Part of a small language model's weights.
Architecture: rotary positions, no biases in attention or MLP, tied embeddings, normalized queries and keys, capped logits.
Training: 303M tokens, 9256 steps.
MLP neurons of a small language model. Each row is named by its layer, matrix (gate and up: input weights) and neuron, and shows model dimensions 144-239. Each number is 50 + 12 x the weight over its row's rms, rounded and kept within 0 to 99. A neuron's up and down rows have the sign that makes its largest values positive.
After each neuron's rows, "fires on" lists the tokens most often at its 100 highest values on Wikipedia text that the model never trained on. A number after a token or word is its count.

L2.gate959:58 55 56 54 48 67 77 37 32 53 45 32 35 35 61 35 44 51 56 44 47 60 56 38 36 61 54 46 64 39 48 53 53 63 57 65 41 61 58 37 52 63 47 51 45 56 28 24 44 75 66 41 50 50 41 42 60 66 52 26 50 60 43 57 40 76 29 70 61 76 42 46 40 58 49 55 29 46 38 52 63 50 70 49 51 44 59 43 43 74 38 44 37 37 40 45
L2.up959:50 53 69 40 64 49 41 44 46 64 43 40 54 56 63 58 60 51 53 53 45 59 32 51 51 43 41 45 61 59 32 15 66 31 61 45 58 44 57 45 32 49 53 62 64 42 45 48 36 45 55 64 53 35 57 34 33 43 20 41 48 46 65 35 66 62 44 54 43 63 36 49 59 67 48 39 58 45 54 40 69 22 29 40 27 53 66 58 49 52 34 61 48 50 48 43
fires on: "," 55, "I" 15, " not" 10, " I" 10

L3.gate1023:31 51 62 51 46 60 45 47 37 60 58 37 34 50 76 56 55 48 52 37 62 63 41 50 54 54 50 84 43 56 43 54 49 23 27 57 42 63 53 47 41 63 63 65 47 46 26 54 39 43 42 57 59 52 49 38 62 61 32 60 61 55 49 63 62 59 28 40 64 60 51 54 64 47 40 49 53 28 70 63 57 47 50 53 60 58 55 46 67 60 69 50 34 52 55 45
L3.up1023:36 34 49 55 45 45 37 56 36 51 40 56 32 24 46 42 56 61 76 50 42 36 55 55 56 38 78 28 60 23 61 38 63 56 37 44 66 31 64 49 63 55 30 66 20 60 45 39 57 46 49 72 46 56 51 40 51 46 44 46 53 58 46 40 51 44 63 60 54 39 39 41 66 69 60 34 34 68 46 51 48 47 48 67 67 50 57 57 70 47 29 30 44 52 48 36
fires on: "-" 78, "s" 10, "." 5

L3.gate748:51 59 61 55 63 44 47 28 57 66 66 30 47 72 42 50 55 61 76 67 21 43 44 60 56 73 44 46 38 75 50 44 59 32 37 54 27 58 47 62 40 59 39 70 40 43 28 64 69 42 65 37 42 48 45 61 59 33 41 62 29 43 64 51 62 58 48 41 52 21 53 56 40 72 67 44 38 56 44 45 48 41 63 57 42 59 52 47 45 44 67 48 40 60 31 46
L3.up748:53 52 65 46 45 48 43 63 53 35 80 40 60 33 63 55 56 64 60 46 39 48 44 59 44 68 44 55 40 59 45 37 64 36 47 51 36 49 52 61 43 47 37 57 64 55 44 62 32 20 38 60 71 51 67 43 58 48 46 41 75 33 44 47 62 45 67 53 50 61 34 53 59 69 42 40 55 64 37 69 65 51 57 57 47 51 49 47 53 71 69 50 54 53 41 49
fires on: "3" 52, "5" 11, "4" 10, " major" 6, " Free" 4

L3.gate411:59 12 52 65 40 56 42 37 64 46 42 46 55 43 51 50 53 54 71 44 70 69 55 37 39 74 59 58 54 37 64 37 43 36 65 70 37 40 41 40 60 42 70 50 32 36 60 63 34 55 56 56 63 43 59 48 47 59 35 47 55 30 46 59 54 42 38 38 54 55 39 45 68 54 42 42 48 38 71 72 43 68 59 64 44 52 42 57 53 62 32 43 57 60 36 45
L3.up411:58 57 51 58 52 48 58 36 31 67 50 46 40 31 68 57 37 67 48 35 35 43 49 47 23 67 50 41 48 43 77 36 48 42 32 68 57 52 51 48 51 44 73 37 27 58 54 56 36 37 52 47 45 25 62 49 43 51 52 48 48 51 68 42 22 65 49 51 52 60 39 52 39 50 42 45 36 64 48 67 40 39 53 61 42 33 40 39 57 45 52 61 32 74 49 58
fires on: "2" 31, "0" 30, "3" 29, "1" 9

L3.gate1404:52 34 60 55 58 51 57 46 27 28 49 51 45 56 58 32 59 37 59 55 72 63 43 30 61 47 37 60 47 34 38 47 46 32 36 40 56 76 37 44 47 50 68 43 53 39 37 52 44 47 71 44 64 62 33 29 52 43 41 53 63 46 81 69 58 47 37 53 46 47 58 39 63 69 66 55 43 55 45 66 43 68 58 31 54 42 50 55 60 61 52 60 46 68 51 65
L3.up1404:55 59 56 55 46 58 53 63 58 57 46 43 52 55 24 57 46 53 39 66 51 52 57 79 54 53 51 62 65 60 46 47 65 48 39 37 60 88 36 67 28 25 52 34 53 32 46 63 47 55 50 50 48 49 40 42 65 53 45 34 44 50 54 70 56 34 44 80 35 58 72 44 58 29 54 51 68 47 34 33 41 47 67 50 53 58 46 36 45 45 36 62 48 53 61 30
fires on: ")" 57, " " 15, "-" 8, "\n" 4

L2.gate1526:35 30 47 43 52 40 53 35 38 52 33 43 49 43 53 49 45 50 51 42 57 67 47 24 29 58 38 43 60 29 39 42 35 54 68 71 27 54 60 49 42 30 67 44 61 47 49 50 49 49 72 43 55 31 49 46 50 58 55 33 49 59 43 47 46 65 54 66 37 18 61 28 55 59 61 34 23 52 36 63 54 67 54 50 56 66 54 56 31 69 55 46 40 39 24 31
L2.up1526:35 37 58 47 51 54 55 43 28 54 59 51 50 53 73 45 52 57 62 54 65 50 45 44 70 62 54 28 63 31 50 55 49 42 68 69 55 35 32 49 54 48 43 44 81 55 53 38 36 46 52 43 29 47 45 65 42 61 40 35 46 58 29 59 59 68 30 40 44 36 51 52 72 69 57 45 42 52 51 71 63 48 55 41 66 29 60 59 46 66 55 55 61 49 57 33
fires on: "1" 27, "2" 26, "3" 11, "5" 9, "0" 7, "6" 5

L2.gate1070:46 34 59 40 34 45 74 51 44 34 59 56 63 55 34 50 52 36 67 45 50 58 15 36 33 37 51 40 53 56 53 49 53 62 38 46 60 72 62 66 56 62 65 60 33 52 62 62 55 60 56 54 44 59 24 39 43 39 44 61 57 70 42 36 73 56 35 34 43 41 52 28 48 32 40 61 42 51 31 48 44 67 46 47 60 52 50 68 52 55 63 59 64 68 58 53
L2.up1070:53 33 54 16 44 44 52 57 44 47 67 32 69 35 36 57 45 50 56 56 61 54 54 37 53 39 68 55 33 55 28 76 66 63 49 19 38 21 44 25 30 54 40 47 52 46 53 48 50 54 61 61 22 60 49 56 45 55 45 38 64 50 48 45 54 41 67 43 47 57 44 60 61 44 46 59 61 67 34 41 35 44 60 42 47 54 55 46 72 67 52 51 49 49 45 43
fires on: "." 43, "s" 24, "'" 18, "6" 10

L3.gate434:41 53 40 31 47 50 34 59 52 39 63 62 41 61 43 38 31 35 42 51 33 48 50 48 51 52 38 73 49 45 59 64 42 57 46 36 32 54 78 63 70 68 76 46 43 46 23 66 39 54 65 71 63 62 54 51 37 65 61 53 61 65 69 50 65 56 50 41 45 38 51 40 58 46 51 53 72 30 36 56 49 50 43 42 59 52 66 46 53 45 53 80 61 48 53 39
L3.up434:54 43 65 61 58 52 62 54 27 54 59 54 45 70 45 40 44 72 53 49 44 33 49 46 43 41 64 42 40 56 41 69 65 45 39 40 63 29 39 44 40 48 54 57 59 61 31 36 50 70 37 59 49 66 59 23 37 46 48 45 21 41 54 48 41 46 61 38 57 54 43 48 41 39 27 59 35 94 63 48 47 37 52 38 61 40 29 46 69 66 40 68 77 57 53 47
fires on: "." 60, " |" 17, "1" 11, "4" 6

L3.gate234:54 25 51 33 55 37 55 56 41 50 31 76 36 37 62 33 60 57 50 41 47 62 56 42 61 61 45 57 51 61 56 63 55 25 54 22 67 47 57 51 43 54 46 42 49 04 45 47 58 53 51 50 51 43 46 68 55 34 61 54 63 39 64 65 43 54 45 41 49 47 70 47 74 47 56 56 57 46 54 34 60 34 44 59 63 56 41 44 59 46 49 59 71 52 54 60
L3.up234:48 54 68 46 54 49 62 53 56 48 37 57 48 40 05 47 46 57 63 20 55 48 52 19 50 54 32 44 65 39 42 32 33 37 50 66 50 71 67 41 50 46 54 40 63 28 44 65 56 60 60 58 44 44 82 56 50 43 47 45 49 64 48 38 58 40 50 66 48 64 41 53 49 48 42 43 53 51 57 47 48 40 72 68 41 54 64 48 47 48 59 22 50 69 37 57
fires on: "6" 18, "7" 12, "sen" 12, "3" 11, "5" 9, "4" 8

L3.gate449:40 34 47 46 41 61 41 43 33 23 63 55 54 43 81 46 53 51 73 34 49 68 61 21 54 50 66 57 44 33 47 39 46 31 56 58 31 40 45 44 57 39 57 45 29 56 68 38 60 58 60 59 48 52 59 56 53 36 58 70 78 44 49 51 50 41 56 43 42 29 55 54 72 62 44 64 50 52 28 69 39 22 49 42 57 33 31 68 43 73 56 53 58 40 38 51
L3.up449:62 60 66 49 44 54 59 50 27 54 43 61 56 47 28 49 52 60 62 46 58 41 51 44 23 55 50 56 48 39 34 56 41 37 48 44 40 49 44 34 57 39 37 62 47 34 55 44 59 60 63 53 60 53 27 69 45 48 46 40 41 58 62 50 55 39 65 82 53 27 33 64 64 37 64 41 51 66 64 60 62 52 60 53 38 49 49 45 39 26 55 38 41 45 41 53
fires on: "0" 62, "8" 20, "9" 6, "7" 4, "5" 4

L5.gate9:60 36 53 51 28 33 46 60 36 35 61 79 32 53 37 35 56 61 51 53 45 49 58 27 39 49 39 58 62 48 33 28 46 53 41 31 51 30 53 33 59 66 45 45 64 52 57 40 49 44 69 47 49 40 71 43 76 44 55 68 46 33 39 64 59 35 52 41 33 60 44 54 66 65 66 35 69 64 64 58 58 65 29 53 42 70 58 39 61 50 35 50 79 60 63 57
L5.up9:46 47 80 48 58 43 46 60 52 72 60 74 31 49 55 68 59 41 56 64 73 70 55 47 62 67 45 42 44 40 57 47 57 37 36 53 36 54 37 76 46 39 63 50 46 42 57 53 31 85 34 58 62 58 44 39 51 65 60 48 60 47 67 57 58 51 42 46 64 38 30 58 34 44 69 41 56 50 40 56 58 38 68 49 57 15 62 40 47 39 49 62 47 44 61 19
fires on: "-" 32, "0" 23, "1" 17, "3" 11, "6" 4, "7" 4

L2.gate780:44 35 78 52 57 50 45 52 51 61 42 58 46 56 54 53 48 56 55 51 56 71 47 40 54 56 47 61 51 46 52 65 50 47 64 15 51 57 41 42 44 68 30 45 50 32 54 53 41 55 68 52 42 47 63 46 61 56 10 55 41 42 57 59 50 40 34 64 30 58 31 39 59 63 59 48 48 65 36 44 47 47 58 43 67 48 45 69 63 63 55 50 59 52 41 56
L2.up780:35 51 51 55 58 47 30 64 49 51 54 50 26 54 37 49 74 66 59 48 49 39 52 49 54 56 56 55 56 55 59 43 64 38 30 55 56 39 67 58 53 38 45 68 57 44 45 42 31 51 51 67 43 60 52 12 62 69 48 56 62 42 41 68 49 35 40 42 43 57 46 42 57 58 66 56 63 63 41 52 59 40 48 18 69 36 43 48 46 43 45 44 32 68 50 30
fires on: "-" 100

L3.gate374:60 38 47 51 65 38 45 46 54 56 53 53 49 50 48 38 68 54 61 47 64 61 49 40 59 50 44 63 44 35 63 52 46 50 51 34 49 55 34 58 48 66 42 38 32 31 50 31 55 22 70 48 72 48 32 44 62 67 30 38 56 63 76 51 54 55 45 55 33 36 56 50 29 60 66 59 63 44 60 43 56 43 57 46 58 44 56 67 71 63 50 63 59 55 48 40
L3.up374:52 56 62 55 70 36 60 20 46 30 51 56 41 43 46 50 77 73 63 41 48 66 58 49 52 51 66 50 62 52 47 48 66 39 60 47 64 58 56 55 47 44 75 55 46 47 46 45 56 56 32 67 43 56 42 52 50 67 27 67 44 44 51 73 48 19 72 53 34 91 57 32 53 37 68 44 50 65 30 39 60 48 65 43 46 55 56 46 50 59 70 35 58 55 55 55
fires on: "'" 71, "-" 8, "ing" 8

L3.gate1381:60 34 67 56 46 31 32 34 60 54 80 45 63 60 57 53 64 73 52 43 48 51 49 44 39 78 53 62 43 43 50 65 42 44 58 54 53 47 55 40 43 60 25 64 61 56 37 52 60 41 55 46 55 66 61 54 58 39 29 40 65 32 49 53 65 50 45 18 66 44 35 70 51 31 40 65 55 43 36 46 54 41 46 44 56 48 49 32 45 58 71 59 56 52 45 39
L3.up1381:55 49 59 50 48 26 56 59 70 46 72 50 59 58 40 66 56 56 69 43 55 45 34 74 44 62 45 58 38 47 30 47 62 31 55 47 61 40 49 66 24 46 50 55 53 66 27 64 48 28 47 76 37 54 42 60 36 33 59 66 48 54 31 59 37 62 54 59 43 59 59 53 60 26 26 34 74 49 51 54 56 45 56 37 46 52 63 33 58 67 57 63 46 68 63 59
fires on: "3" 51, "4" 28, "5" 9, "2" 6

L5.gate248:40 57 35 27 40 53 43 44 57 27 52 46 40 38 43 49 70 47 49 41 67 69 72 31 53 56 47 52 44 38 54 45 43 69 50 47 50 37 51 60 59 52 41 52 55 51 53 56 33 42 60 47 29 53 46 34 73 53 60 57 53 34 39 55 64 27 20 22 58 47 50 35 61 48 51 52 62 47 53 75 54 46 42 48 46 60 55 42 53 68 30 52 45 58 43 11
L5.up248:38 43 47 60 50 44 62 49 35 62 51 41 31 52 44 16 58 35 63 49 42 32 58 64 49 49 49 62 57 37 52 46 70 42 60 36 44 39 39 83 58 41 52 46 42 72 57 43 63 57 26 45 51 63 81 25 57 51 40 44 65 36 55 62 43 45 51 42 54 68 59 59 62 47 46 61 58 32 52 59 46 30 54 65 20 49 58 45 71 54 49 46 56 38 54 48
fires on: " |" 44, " –" 23, "-" 20, "–" 4

L3.gate1159:37 35 62 57 52 55 56 60 54 41 69 63 50 31 53 47 47 45 66 45 60 71 40 64 44 48 32 54 39 50 40 70 33 54 45 36 20 58 62 43 47 70 87 42 45 60 61 29 43 74 55 61 50 52 33 36 42 53 40 66 65 55 62 59 78 43 38 35 40 39 40 44 46 46 26 60 53 37 64 72 44 35 60 26 51 46 53 83 49 59 33 63 53 52 31 58
L3.up1159:53 36 57 43 55 46 40 49 34 56 59 55 40 16 50 48 37 44 53 29 43 37 40 47 41 30 66 38 53 40 43 61 69 46 47 62 27 39 48 41 59 58 37 51 41 42 47 43 57 58 30 66 60 53 29 32 58 49 51 41 39 65 46 40 53 52 56 49 58 52 53 41 40 31 55 67 26 47 54 40 50 47 60 26 55 57 56 57 82 53 50 57 48 55 48 29
fires on: "." 84, "s" 6, ";" 4

L9.gate1455:43 57 51 58 36 46 58 51 49 46 54 46 57 55 42 67 56 38 64 47 50 41 47 38 58 60 52 51 47 34 38 49 40 46 72 30 45 39 51 63 55 73 37 50 42 37 70 42 36 44 62 53 40 46 43 88 18 39 31 56 44 50 52 51 42 40 40 65 57 34 37 56 52 68 63 70 71 32 50 59 45 42 81 62 52 48 54 37 65 25 32 56 53 38 55 41
L9.up1455:48 49 52 34 67 22 50 52 83 33 36 28 45 39 48 30 43 56 39 55 67 46 37 61 40 50 36 36 45 43 65 45 44 70 59 40 49 50 54 52 54 64 33 54 60 45 58 47 40 54 41 42 43 51 62 54 47 77 64 59 51 44 75 47 38 40 47 54 63 44 53 55 46 75 60 47 31 41 36 31 42 50 63 41 30 71 62 61 42 39 31 63 74 47 45 26
fires on: "," 56, ":" 14, "\n" 11, " |" 10

L3.gate906:35 37 42 57 45 58 75 45 55 52 48 37 52 48 52 65 49 56 75 42 26 53 56 69 51 65 40 53 54 61 56 52 46 29 49 40 41 69 46 64 42 55 35 52 55 49 27 37 59 50 60 29 42 40 67 58 45 48 43 67 47 37 43 64 35 44 55 47 55 70 36 38 61 60 45 37 34 50 45 34 48 59 57 52 39 71 66 65 49 76 52 40 56 49 44 49
L3.up906:42 45 34 53 61 48 44 35 44 43 49 31 60 55 51 71 53 65 60 49 59 41 63 53 53 62 65 80 36 53 33 26 63 52 91 66 46 39 48 50 38 53 40 51 56 55 87 68 60 43 30 57 41 60 51 38 66 44 52 66 44 46 37 68 54 56 60 42 50 59 56 57 38 43 54 50 64 34 42 65 61 46 19 60 69 41 60 51 44 46 61 67 40 69 36 44
fires on: "5" 37, "3" 6, "8" 6, "MD" 5, " BBC" 5, "7" 5

L2.gate1489:42 47 60 69 63 55 55 66 38 55 55 41 32 62 40 36 64 53 54 53 62 54 48 45 67 51 69 47 30 39 55 54 31 40 35 36 57 66 32 56 53 50 33 51 45 54 33 28 33 45 76 61 64 19 50 42 54 59 49 71 42 49 61 41 54 25 48 62 42 40 43 48 48 30 34 59 49 42 65 78 57 76 46 41 59 44 71 53 51 75 56 46 60 49 46 45
L2.up1489:48 46 53 60 38 33 60 41 54 58 23 46 40 61 45 40 39 44 39 42 54 68 57 45 59 44 48 67 39 51 31 48 66 43 48 51 61 52 62 49 60 26 60 54 44 40 45 31 41 51 70 61 33 57 57 35 51 56 32 71 56 59 22 41 69 31 45 68 49 62 61 35 57 46 48 38 30 51 61 63 40 43 53 43 49 28 48 57 56 53 32 45 57 35 62 45
fires on: ";" 38, "-" 16, " in" 15, ");" 13, ")," 5, "," 5

L2.gate1015:39 44 51 61 51 39 76 54 23 29 51 62 56 52 53 50 56 42 53 20 54 59 35 48 43 61 76 50 53 53 56 49 34 40 67 54 24 32 22 40 43 47 39 35 47 52 45 36 53 56 49 58 32 35 79 49 69 50 63 34 57 39 34 38 58 56 66 61 22 44 59 45 67 66 55 48 55 51 68 54 78 56 54 57 67 35 47 51 48 69 45 64 80 46 50 41
L2.up1015:64 47 66 62 44 49 54 42 30 71 63 56 46 60 62 50 31 60 58 64 62 70 45 51 43 64 46 37 55 44 51 30 47 35 45 69 53 41 48 58 52 65 54 45 35 64 61 47 44 47 38 42 63 58 52 73 47 58 47 45 53 57 49 72 27 57 36 52 34 36 30 29 37 52 39 48 37 24 47 76 50 25 67 48 61 47 42 63 41 48 72 64 46 61 54 34
fires on: "0" 30, "4" 25, "7" 16, "1" 12, "5" 11, "6" 5

L2.gate947:64 57 47 64 34 46 42 49 49 47 13 59 53 44 72 33 51 53 51 29 44 40 43 45 57 54 57 37 61 46 18 49 41 59 78 46 57 37 33 42 50 62 44 44 53 56 43 49 52 34 55 82 63 60 30 41 22 38 46 58 41 46 43 57 59 42 23 50 45 19 39 38 76 60 55 44 38 54 48 35 61 63 48 30 60 54 72 67 25 52 46 56 38 34 55 56
L2.up947:58 55 62 56 51 70 49 52 63 37 60 51 72 59 31 26 36 55 36 48 38 40 27 78 47 52 51 61 46 44 53 37 53 53 53 38 31 48 36 48 46 54 63 62 50 41 50 66 50 49 58 65 47 70 42 66 49 45 49 38 17 56 47 35 58 49 54 60 48 54 27 28 54 52 27 69 66 36 27 49 50 45 63 65 39 43 50 44 43 36 46 40 39 70 59 39
fires on: "," 24, "1" 15, "3" 12, "2" 12, "heim" 10, "8" 10

L3.gate1209:54 50 48 62 68 50 52 65 38 44 72 45 37 66 52 58 60 63 61 64 39 48 53 53 69 42 69 45 49 49 62 54 63 58 57 59 54 51 41 53 24 52 54 40 62 58 39 40 41 44 70 34 56 75 46 72 33 46 41 51 50 53 55 66 33 34 24 41 47 46 61 31 61 52 54 84 43 38 35 41 39 44 57 36 38 48 56 29 55 62 52 59 64 51 25 41
L3.up1209:44 51 59 74 75 76 58 45 50 56 23 64 66 37 45 49 49 45 63 44 38 64 54 48 36 57 60 19 69 61 65 53 49 54 40 41 42 41 52 47 51 49 66 61 64 35 58 43 56 39 42 41 60 47 32 41 35 52 29 33 50 48 47 67 53 62 34 32 27 40 69 53 61 50 63 41 54 53 45 56 67 46 66 61 29 28 48 42 48 57 56 39 51 27 42 55
fires on: " " 92

L2.gate1381:40 34 49 31 59 36 51 52 32 72 49 60 44 51 60 35 63 48 51 63 64 75 58 38 62 36 58 33 31 42 59 36 38 68 40 44 23 49 33 58 68 44 55 57 20 27 45 36 56 37 45 50 78 48 50 36 66 54 42 42 37 50 45 62 41 44 52 57 49 40 61 58 63 48 31 31 34 52 48 52 69 74 68 30 57 47 43 97 43 58 36 72 45 63 48 26
L2.up1381:46 64 65 55 52 23 50 50 44 53 40 49 55 35 67 58 55 43 56 52 44 28 51 40 55 49 40 52 42 50 47 66 42 43 73 47 40 51 49 62 46 35 51 44 59 44 27 55 35 50 58 58 35 46 77 32 61 60 26 57 62 51 61 49 69 42 44 25 37 49 43 10 51 63 65 53 39 52 56 45 22 59 57 49 48 57 40 35 49 54 51 38 46 53 50 57
fires on: "-" 87, "+" 8

L9.gate246:44 69 54 75 23 57 59 68 59 49 44 60 33 54 64 26 38 42 44 38 50 51 38 45 52 64 56 58 31 73 50 40 56 43 52 31 42 46 50 54 50 50 47 75 64 52 53 65 53 56 53 66 71 54 38 62 49 26 52 53 54 52 56 55 57 54 39 40 50 51 43 62 51 51 47 40 44 38 42 66 44 52 70 40 40 52 60 69 47 27 60 37 58 61 49 54
L9.up246:49 37 46 40 66 52 53 40 61 34 27 50 29 44 27 48 26 48 37 56 60 51 43 52 39 66 50 58 39 62 75 37 61 41 52 45 65 26 42 43 38 61 53 69 55 40 46 67 53 48 47 63 53 41 52 52 43 44 55 53 37 34 49 45 40 55 74 45 78 81 41 74 43 44 68 39 30 34 57 36 43 36 65 49 30 73 47 47 56 39 40 64 48 51 42 60
fires on: "," 22, " located" 12, " based" 10, ":" 7, " placed" 5

L2.gate1327:52 50 44 51 50 31 63 47 45 35 49 69 50 63 62 14 67 45 72 69 58 34 51 26 48 40 71 42 54 51 42 53 47 54 65 18 26 51 55 40 48 26 51 41 41 42 49 55 64 70 49 60 20 40 66 44 67 43 47 71 64 37 55 49 58 40 44 66 44 57 48 38 59 60 56 66 61 66 63 52 65 62 33 48 49 46 53 75 58 73 60 46 54 68 64 42
L2.up1327:72 58 66 62 36 60 41 40 39 56 50 52 59 70 40 46 60 65 47 39 59 62 37 36 43 58 64 40 51 47 69 53 45 36 42 47 51 52 49 76 28 50 77 56 51 79 55 67 52 51 44 62 44 72 36 41 46 42 32 32 40 76 37 33 36 50 67 47 28 32 45 58 73 55 31 27 45 36 45 55 33 44 52 69 71 51 50 19 57 50 44 37 47 56 50 65
fires on: "7" 71, "8" 18, "6" 7

L5.gate779:42 39 36 67 71 51 62 58 44 35 44 62 41 37 61 54 40 57 40 53 47 50 56 54 60 54 52 51 19 41 63 43 40 63 54 64 59 61 49 54 50 54 50 22 49 41 68 22 25 34 42 49 51 45 60 60 78 47 33 38 73 39 64 77 58 49 58 36 32 44 73 42 34 63 54 54 42 41 37 40 46 69 51 55 72 59 62 40 75 52 46 57 70 18 55 16
L5.up779:22 40 57 34 56 59 46 56 61 48 69 55 72 41 33 41 74 56 58 44 63 41 53 38 55 42 38 73 51 47 49 67 51 44 45 52 53 79 78 31 39 28 43 36 65 52 37 41 64 63 59 62 40 45 41 32 48 43 48 46 34 61 42 42 62 32 63 53 71 46 49 49 60 32 47 58 49 56 27 47 48 17 62 63 48 46 72 57 34 60 80 35 56 59 42 53
fires on: "\n" 26, " " 22, "-" 20, " |" 17, "–" 7

L5.gate1102:79 35 72 58 28 33 51 44 38 51 33 51 40 52 65 55 42 39 53 33 59 51 45 57 56 53 57 47 47 39 66 74 62 68 59 54 47 61 41 59 57 57 33 44 63 45 55 58 46 44 66 46 55 43 22 52 62 49 44 52 53 32 63 64 67 53 59 22 37 43 70 38 73 41 38 55 51 52 32 59 44 53 44 35 60 72 60 75 55 56 29 53 44 47 48 60
L5.up1102:34 42 47 40 39 76 48 54 50 64 41 54 53 43 42 51 57 62 44 63 49 56 66 41 33 39 62 40 38 52 62 54 53 63 54 43 54 54 78 37 72 47 51 37 33 60 38 72 47 59 39 50 32 31 55 57 33 67 40 47 18 41 45 45 57 58 48 45 43 46 52 45 42 51 14 55 46 54 38 57 43 40 46 53 56 78 41 75 38 60 46 41 42 69 38 52
fires on: " on" 14, "8" 13, "5" 13, ":" 13, "4" 12, "7" 10

L3.gate342:67 76 40 58 36 44 52 56 58 41 45 66 52 52 68 44 42 68 52 38 37 57 45 50 64 60 35 63 52 64 27 45 47 58 61 41 53 72 32 51 48 48 49 43 53 47 51 62 55 55 59 57 52 76 45 38 55 52 70 56 32 44 54 77 56 30 50 32 42 39 47 75 37 42 60 51 53 52 33 55 70 55 44 55 34 77 74 51 60 60 49 46 33 67 72 42
L3.up342:41 47 50 67 57 46 26 61 44 68 53 53 49 39 61 38 41 46 56 24 42 42 40 47 54 57 49 33 41 50 63 54 37 54 56 45 35 61 47 64 48 48 48 55 11 60 55 37 55 61 51 69 63 42 61 47 39 39 52 65 26 43 36 40 54 62 61 40 43 71 44 58 46 58 44 46 61 65 55 50 70 35 33 45 67 49 64 48 47 52 35 42 32 56 38 53
fires on: " in" 28, " by" 8, "p" 7, "pt" 6, "st" 5, "ter" 5

L2.gate1427:40 50 34 39 34 65 53 41 51 51 51 61 49 28 61 28 45 60 63 48 56 68 55 14 30 61 33 67 59 44 48 52 47 69 63 51 44 60 47 45 86 39 67 47 56 59 35 43 40 55 53 54 32 15 48 37 64 49 46 38 49 53 62 83 58 36 50 58 60 58 52 46 57 55 48 50 55 48 44 91 46 52 39 53 39 43 52 62 40 79 54 58 43 50 34 48
L2.up1427:26 55 44 46 28 53 54 44 46 50 32 41 27 57 50 23 66 36 20 54 61 58 46 53 47 44 70 64 46 30 40 53 58 41 30 60 64 75 44 63 52 35 56 56 41 55 65 38 41 49 38 56 45 50 71 52 67 52 45 33 62 47 47 51 37 52 35 50 50 45 57 42 55 59 73 53 50 34 45 65 63 43 51 38 27 43 50 32 41 72 48 46 49 47 51 31
fires on: ")," 77, "\"," 12, " –" 10

L2.gate1176:51 60 43 34 46 31 61 43 35 47 24 50 46 40 54 25 46 57 52 43 49 71 66 42 45 76 51 46 56 25 40 46 45 49 56 36 37 31 39 49 45 40 53 51 40 16 55 34 80 49 61 45 37 40 35 47 65 49 55 61 35 49 44 68 63 31 55 58 61 33 44 44 70 52 64 50 50 51 47 73 49 55 44 61 58 57 60 49 36 60 45 62 63 33 31 39
L2.up1176:68 48 71 76 44 48 64 58 45 36 59 54 69 43 39 54 46 58 70 41 62 40 51 59 51 44 46 46 46 76 56 62 54 48 54 43 30 53 35 59 50 48 39 51 62 28 65 60 45 54 49 56 33 64 57 53 47 23 53 48 70 40 59 58 77 59 53 35 37 38 47 48 83 57 18 51 58 44 49 52 50 40 50 50 46 37 61 58 45 48 64 44 39 55 47 41
fires on: "7" 31, "8" 21, "3" 18, "9" 16, "4" 7, "6" 5

L3.gate72:53 70 68 58 52 49 72 48 55 62 52 53 57 72 54 53 41 60 42 51 30 56 43 46 48 42 56 24 54 51 54 53 58 37 44 53 49 35 62 47 41 40 44 70 50 36 37 49 50 40 54 46 55 73 65 49 47 41 53 62 59 41 59 57 38 55 58 59 51 40 50 53 43 67 67 41 34 65 60 51 35 56 69 63 30 58 50 43 45 58 72 61 61 48 56 50
L3.up72:60 47 78 41 60 44 51 39 51 14 49 40 68 50 58 66 68 55 41 41 60 52 61 64 74 57 25 35 56 45 46 63 48 50 53 62 51 50 38 56 40 44 53 71 52 38 46 65 60 53 58 41 47 53 43 40 46 35 43 37 36 57 49 51 58 49 77 35 15 63 49 85 69 44 39 52 51 45 60 50 50 37 55 45 42 33 33 43 53 53 33 27 40 65 57 36
fires on: "5" 25, "2" 24, "9" 21, "8" 14, "3" 9, "4" 6

L2.gate32:45 65 62 42 55 28 60 44 41 63 51 51 56 43 54 54 27 42 45 18 12 41 35 59 63 52 51 56 67 70 42 44 54 36 43 42 58 62 49 48 38 48 45 73 45 49 57 72 55 36 47 43 52 53 67 48 59 60 66 55 30 33 36 38 76 48 59 63 46 51 59 37 45 31 69 46 50 59 42 41 68 55 49 47 33 69 65 54 58 43 51 72 59 44 72 46
L2.up32:23 43 49 59 31 47 55 63 45 75 47 52 56 40 53 75 49 46 46 56 41 36 56 44 38 70 56 47 48 59 42 57 63 41 54 35 59 58 63 60 58 64 45 51 42 50 48 69 68 51 39 60 58 28 59 56 48 64 46 56 39 33 64 51 57 50 63 48 15 44 43 44 77 52 37 51 36 60 64 43 46 53 42 53 59 59 54 45 30 44 65 45 53 67 51 47
fires on: ":" 70, "ter" 12, " released" 4